Part of a small language model's weights.
Size: width 160, MLP 448 SwiGLU.
Architecture: RMSNorm before each block, rotary positions, no biases in attention or MLP, untied embeddings.
Training: a variant of Muon for these matrices, 87M tokens, 3762 steps.
MLP neurons of a small language model. Each row is named by its layer, matrix (gate and up: input weights) and neuron, and shows model dimensions 0-127. Each number is 50 + 15 x the weight over its row's rms, rounded and kept within 0 to 99. A neuron's up and down rows have the sign that makes its largest values positive.
Before each neuron's rows, "fires in" lists the words (lower case) most often at its 100 highest values on Wikipedia text that the model never trained on.

fires in: "most", "many", "some", "several", "other", "mostly"
L4.gate76:41 54 50 73 59 70 67 52 35 30 72 37 31 50 40 41 58 90 14 25 42 55 18 64 39 56 32 49 40 58 61 51 39 48 83 43 63 74 49 43 55 79 43 63 51 57 68 33 27 46 67 66 63 51 59 69 38 61 36 38 62 48 71 18 65 42 33 47 57 70 63 63 41 72 43 56 44 46 38 43 55 76 28 56 45 64 21 58 43 25 53 50 58 38 55 68 35 30 63 69 86 59 36 48 34 45 54 46 43 38 35 60 52 43 65 46 30 37 54 62 42 55 56 96 73 57 60 63
L4.up76:58 63 68 49 55 54 71 46 67 00 45 45 50 44 40 41 67 78 50 54 34 61 39 56 52 58 32 55 52 60 34 59 57 47 73 28 64 38 60 31 54 62 28 93 69 56 45 36 41 54 73 53 69 58 43 42 41 35 43 43 60 61 53 37 63 35 48 34 28 21 58 50 44 56 54 54 40 59 25 41 39 27 65 55 52 61 39 64 43 36 50 38 48 29 59 66 16 39 75 41 72 50 32 34 68 52 66 10 50 62 40 50 46 35 62 25 25 46 23 42 34 36 33 86 66 61 60 54

fires in: "most", "some", "more", "there", "many", "mostly"
L4.gate54:22 49 43 72 57 62 70 41 63 53 63 48 53 19 38 50 89 85 35 64 46 32 40 57 59 63 50 66 43 37 68 65 59 29 61 66 46 49 58 49 73 69 47 47 43 50 54 49 50 31 47 62 30 41 58 47 41 78 21 58 39 47 43 37 54 66 51 39 55 57 54 55 56 57 35 63 45 73 27 81 43 37 45 62 72 69 46 72 60 32 76 48 52 46 73 70 42 54 69 62 61 67 25 71 47 50 57 34 18 28 55 52 66 80 59 46 61 53 31 47 32 54 53 59 40 81 60 57
L4.up54:41 56 50 43 62 58 73 40 44 43 44 38 53 24 64 61 96 84 51 62 40 47 36 38 72 60 44 72 43 28 45 83 35 30 55 51 52 43 53 50 46 49 35 43 47 35 52 61 66 40 49 50 21 41 39 50 38 51 19 50 25 54 41 27 66 68 40 45 50 79 52 62 57 41 22 48 44 67 24 66 64 52 40 87 40 57 54 45 62 31 48 33 39 46 60 62 44 52 60 51 59 37 50 72 54 40 52 21 45 39 60 55 67 79 38 22 37 42 40 36 38 43 52 71 53 91 72 68

fires in: "he", "with", "including", "received", "career"
L12.gate37:79 78 59 58 66 50 50 64 48 38 62 60 31 61 46 60 69 43 80 27 54 52 58 60 62 51 37 46 75 26 29 48 63 47 57 58 52 71 42 67 69 58 56 56 29 39 51 51 56 54 47 47 27 44 79 49 44 83 58 68 77 37 47 58 25 43 74 65 57 15 37 62 48 30 71 53 46 50 45 42 46 49 47 47 19 51 61 40 32 62 69 66 52 67 24 57 44 63 44 53 70 75 56 57 42 21 28 34 53 63 47 68 80 59 57 48 58 39 28 62 45 77 55 62 64 46 45 46
L12.up37:58 36 73 61 40 69 49 62 36 57 53 66 64 53 45 49 61 70 47 39 69 42 49 43 56 48 38 32 34 57 64 50 38 31 47 37 12 10 76 63 69 79 46 52 56 41 50 47 38 30 66 47 49 47 31 47 29 60 33 69 80 56 79 41 70 52 57 52 44 58 59 55 89 68 49 41 60 58 42 51 62 38 40 34 46 30 31 52 53 18 52 38 54 16 58 57 39 26 70 44 62 57 23 37 54 48 17 67 59 50 70 61 51 56 56 58 41 53 46 62 70 44 41 32 41 23 60 30

fires in: "most", "first", "score", "well", "mostly", "other"
L5.gate84:38 54 42 30 36 63 66 27 58 25 54 41 57 46 54 33 83 56 54 49 58 54 35 51 62 44 38 61 57 35 59 38 59 41 49 73 27 59 35 10 48 49 50 78 65 44 44 40 55 45 81 57 44 61 35 34 20 62 22 41 34 41 63 15 51 42 49 37 46 56 41 60 34 29 33 43 56 53 27 55 64 41 49 55 18 58 19 45 47 50 68 67 40 29 49 50 49 55 66 28 45 75 45 40 24 37 48 50 47 63 15 47 77 50 43 47 25 39 41 58 26 80 41 66 50 70 46 58
L5.up84:76 46 37 64 69 93 38 28 39 36 36 62 56 36 47 68 87 43 71 27 17 35 33 65 51 48 18 62 55 33 66 45 46 38 61 55 42 62 41 37 57 48 53 37 50 78 39 60 73 47 61 57 52 49 45 55 40 69 41 58 71 52 33 12 64 33 87 46 53 45 62 77 47 59 57 34 51 51 44 41 48 36 32 71 57 64 60 60 61 48 63 56 44 33 70 44 23 30 66 49 43 57 41 65 23 44 37 51 30 36 34 42 45 66 44 35 48 66 50 59 34 60 28 60 47 47 24 37

fires in: "most", "number", "age", "population", "some", "mostly"
L4.gate303:43 48 40 23 68 57 26 49 39 60 54 58 47 74 32 51 58 56 64 40 83 42 60 46 43 85 41 57 33 26 54 52 17 63 65 53 52 34 46 59 56 41 46 81 39 28 63 35 47 35 26 65 47 59 65 52 35 36 45 43 36 50 43 33 49 40 36 82 71 69 39 54 61 51 54 37 29 48 59 54 45 70 37 51 45 59 55 37 37 00 42 36 64 43 73 63 36 65 45 42 82 59 41 47 52 57 72 35 72 45 43 74 11 47 52 23 57 53 52 53 44 50 81 43 78 45 62 48
L4.up303:33 67 38 27 71 58 35 51 43 46 42 49 50 66 16 35 47 51 60 40 61 65 45 33 29 99 44 33 52 07 43 39 31 51 56 40 54 53 43 65 47 39 54 64 29 43 50 37 23 32 31 81 60 63 38 38 37 32 36 54 33 63 40 30 62 25 38 68 49 60 34 58 49 64 59 45 35 37 61 36 56 48 40 45 42 53 41 39 44 25 58 48 73 51 77 59 42 50 66 41 70 49 30 39 39 78 60 45 49 40 46 61 36 61 76 24 47 78 58 56 41 42 59 43 67 34 49 34

fires in: "on", "star", "west", "stated", "less", "unless"
L8.gate112:45 68 59 64 32 72 54 77 73 58 37 52 67 44 55 57 55 47 57 21 38 42 70 30 80 55 46 21 59 70 46 61 35 20 71 50 37 48 68 45 37 45 71 34 59 28 52 66 52 49 21 50 33 75 71 35 55 57 40 72 35 68 37 09 51 57 43 58 32 41 41 57 71 59 74 46 38 23 46 55 49 38 60 33 35 33 60 44 44 53 70 33 59 43 57 40 57 49 56 33 48 46 64 51 85 33 75 56 35 47 59 49 47 72 42 61 58 51 28 36 46 55 66 63 34 65 65 51
L8.up112:37 70 52 71 49 61 60 38 22 62 48 42 34 39 50 76 44 59 60 63 25 44 65 59 71 21 80 05 60 63 21 62 52 35 55 44 44 32 67 38 30 37 61 50 58 64 50 59 17 58 35 51 57 85 57 40 04 64 51 78 29 33 53 21 41 51 50 51 41 45 40 44 36 83 70 44 57 31 56 57 56 51 41 38 45 50 53 47 30 70 82 40 51 35 62 45 61 44 60 41 40 67 54 49 52 38 75 41 44 55 43 57 57 52 37 67 59 60 51 31 25 59 73 68 26 66 61 53

fires in: "to", "not"
L13.gate59:36 57 53 68 39 80 34 42 20 23 41 77 33 54 51 22 22 45 62 49 51 43 51 17 56 38 46 52 28 41 52 37 60 58 45 61 41 53 60 66 43 28 74 67 81 62 55 73 56 72 39 80 73 45 51 40 47 55 39 41 67 57 56 53 52 44 48 47 32 58 05 15 30 57 60 55 74 50 51 29 69 42 39 60 60 62 38 70 73 53 31 71 54 33 49 49 51 36 47 36 63 50 47 46 89 40 52 49 44 39 51 59 59 34 57 46 68 10 49 46 75 28 16 52 38 62 54 57
L13.up59:47 61 59 42 58 55 43 26 50 36 79 44 46 65 66 42 46 43 81 41 62 44 48 68 34 46 43 59 59 55 47 25 24 64 55 38 52 55 23 46 43 55 58 42 47 43 35 70 58 48 46 80 54 57 28 43 56 57 54 69 51 34 75 61 35 27 50 51 47 67 51 21 68 61 50 41 20 62 29 53 37 25 88 51 49 66 25 48 14 35 34 62 54 37 75 62 45 55 67 60 38 46 61 59 85 46 27 68 50 76 22 59 33 43 55 69 68 75 46 64 55 63 41 59 49 59 47 25

fires in: "can", "to", "opponent", "would", "may", "not"
L13.gate341:30 68 60 39 48 41 62 44 44 36 32 50 63 56 60 18 61 54 71 40 36 86 35 59 36 69 31 46 40 32 50 34 20 53 54 68 65 51 47 63 58 63 67 36 34 58 66 67 73 43 43 51 48 41 36 49 57 35 49 71 71 51 49 28 47 18 42 55 67 55 31 73 48 33 34 50 51 75 54 52 35 42 60 66 54 69 65 54 69 40 57 47 41 23 51 30 62 61 45 13 41 67 31 41 56 25 52 49 62 53 63 63 40 26 61 43 44 29 58 43 47 42 40 85 37 34 82 57
L13.up341:51 38 56 67 41 57 59 48 61 47 79 41 76 63 77 50 50 66 62 52 21 51 23 47 39 22 56 56 41 64 56 29 70 60 57 41 49 26 35 53 60 40 79 44 33 64 41 45 59 49 35 62 72 27 46 68 37 63 61 63 92 42 68 19 40 43 43 46 55 65 41 32 34 53 52 79 40 34 57 12 58 35 30 68 50 51 43 45 37 41 19 44 68 41 51 47 67 41 27 38 64 56 45 42 63 50 52 46 68 46 71 48 65 44 60 47 53 69 44 43 37 33 72 58 41 58 47 28

fires in: "of", "not", "to", "tribal", "early"
L12.gate250:18 54 47 74 65 65 67 31 52 57 71 44 42 66 50 49 68 43 79 65 71 51 55 48 47 38 50 47 71 66 67 52 39 61 62 43 54 60 44 77 38 36 40 74 47 30 56 44 51 55 42 61 65 37 43 54 39 44 44 49 78 75 32 49 41 34 28 59 36 43 47 37 49 49 49 47 58 54 58 27 52 46 69 57 62 50 40 63 39 22 45 59 54 47 60 59 49 40 84 28 35 59 25 26 59 03 51 66 39 18 57 44 52 45 63 61 95 47 55 61 74 14 52 52 45 70 59 43
L12.up250:38 60 43 81 40 51 64 52 51 32 63 53 94 36 87 61 48 60 30 79 73 42 63 56 37 49 47 88 41 61 70 50 61 45 53 41 65 64 65 35 22 63 54 32 52 53 72 45 51 74 46 53 45 51 39 33 51 37 53 52 63 31 86 45 41 47 58 46 43 77 38 55 51 40 44 54 45 32 59 68 58 17 45 80 54 56 10 59 23 61 61 54 62 53 59 56 65 43 70 68 47 76 48 42 41 62 56 54 62 73 32 54 58 67 38 55 69 50 57 36 53 19 36 55 33 69 43 31

fires in: "of", "on"
L4.gate126:61 82 60 83 64 71 49 57 64 65 61 57 49 77 69 58 28 55 30 61 64 71 38 47 74 49 54 56 67 72 52 53 31 59 61 55 40 57 49 48 65 62 42 21 73 37 70 36 39 43 34 42 47 57 83 58 78 43 33 53 44 66 58 48 52 61 66 51 46 49 48 49 73 71 70 53 37 46 64 51 44 56 56 45 45 37 67 52 62 11 80 27 57 67 63 68 53 66 70 38 51 70 53 71 40 38 50 54 25 36 67 56 52 45 34 76 48 58 64 58 61 24 43 58 41 27 37 75
L4.up126:54 81 39 36 71 55 76 74 38 53 31 49 46 77 51 50 39 57 43 50 32 45 26 59 30 47 52 33 45 58 74 35 59 31 51 58 45 38 12 47 63 64 39 15 39 62 73 68 50 50 45 51 53 79 56 71 34 60 59 47 43 66 66 06 44 26 50 77 55 77 26 44 54 43 34 46 49 53 64 52 34 50 67 50 49 58 53 27 47 35 71 49 39 70 40 75 41 64 47 34 21 62 48 81 37 58 43 69 55 40 64 66 53 69 60 61 76 60 52 56 74 59 65 43 50 42 62 49

fires in: "played", "he", "also", "career", "spain"
L6.gate369:94 68 36 83 57 60 47 57 33 51 82 58 55 44 59 39 62 53 51 58 63 44 47 70 60 68 55 73 60 66 19 46 59 49 56 85 50 48 74 34 61 59 58 56 32 64 46 42 77 36 48 59 34 52 48 74 40 53 39 65 46 62 57 54 24 60 37 56 68 67 64 55 49 51 63 42 66 73 54 55 30 15 46 41 46 82 50 65 25 60 64 39 48 62 45 59 39 43 71 37 46 65 00 75 55 18 62 55 47 27 67 77 67 66 38 37 60 36 32 60 66 45 42 46 36 51 59 69
L6.up369:99 53 47 54 82 62 78 60 45 29 50 60 54 57 51 60 60 73 39 66 30 40 50 50 52 36 47 62 55 46 51 08 62 41 34 49 49 55 67 47 85 61 60 45 30 80 50 40 50 36 58 58 36 46 38 40 47 62 47 61 42 26 87 46 30 55 45 69 56 46 71 51 58 36 44 42 57 52 56 44 40 37 43 63 36 49 35 72 23 65 57 62 24 57 39 36 41 51 55 56 25 44 06 90 48 27 46 66 53 36 54 53 55 66 24 46 31 49 19 13 44 52 52 57 47 51 49 63

fires in: "of", "upon", "recognize", "recognition", "changed"
L10.gate188:12 40 56 59 52 88 46 68 52 46 43 53 40 79 42 33 39 31 29 61 52 65 18 36 57 58 60 74 60 64 35 48 41 46 32 49 47 56 47 24 35 37 35 59 52 52 58 61 43 49 54 60 38 23 58 59 36 59 47 46 85 60 36 42 35 51 57 71 65 41 40 44 64 59 34 53 34 47 58 48 47 60 53 63 61 71 55 44 66 38 43 72 56 73 91 58 56 47 66 36 67 49 23 58 46 27 34 65 28 05 33 49 49 59 50 70 69 61 28 38 84 42 31 52 66 46 78 61
L10.up188:51 57 56 32 52 71 54 55 53 43 33 71 60 66 46 30 34 27 39 49 34 34 60 30 31 71 51 53 48 52 97 73 48 45 40 53 61 36 35 55 43 31 56 39 73 26 53 57 32 39 38 53 41 20 61 73 63 58 69 44 50 26 47 49 51 52 62 51 53 55 67 52 45 46 33 52 46 30 58 30 58 62 57 48 36 52 35 40 50 28 51 68 36 54 41 14 34 83 68 77 63 23 27 43 64 40 72 52 37 48 58 33 47 45 82 73 42 66 59 44 43 39 53 63 07 42 54 35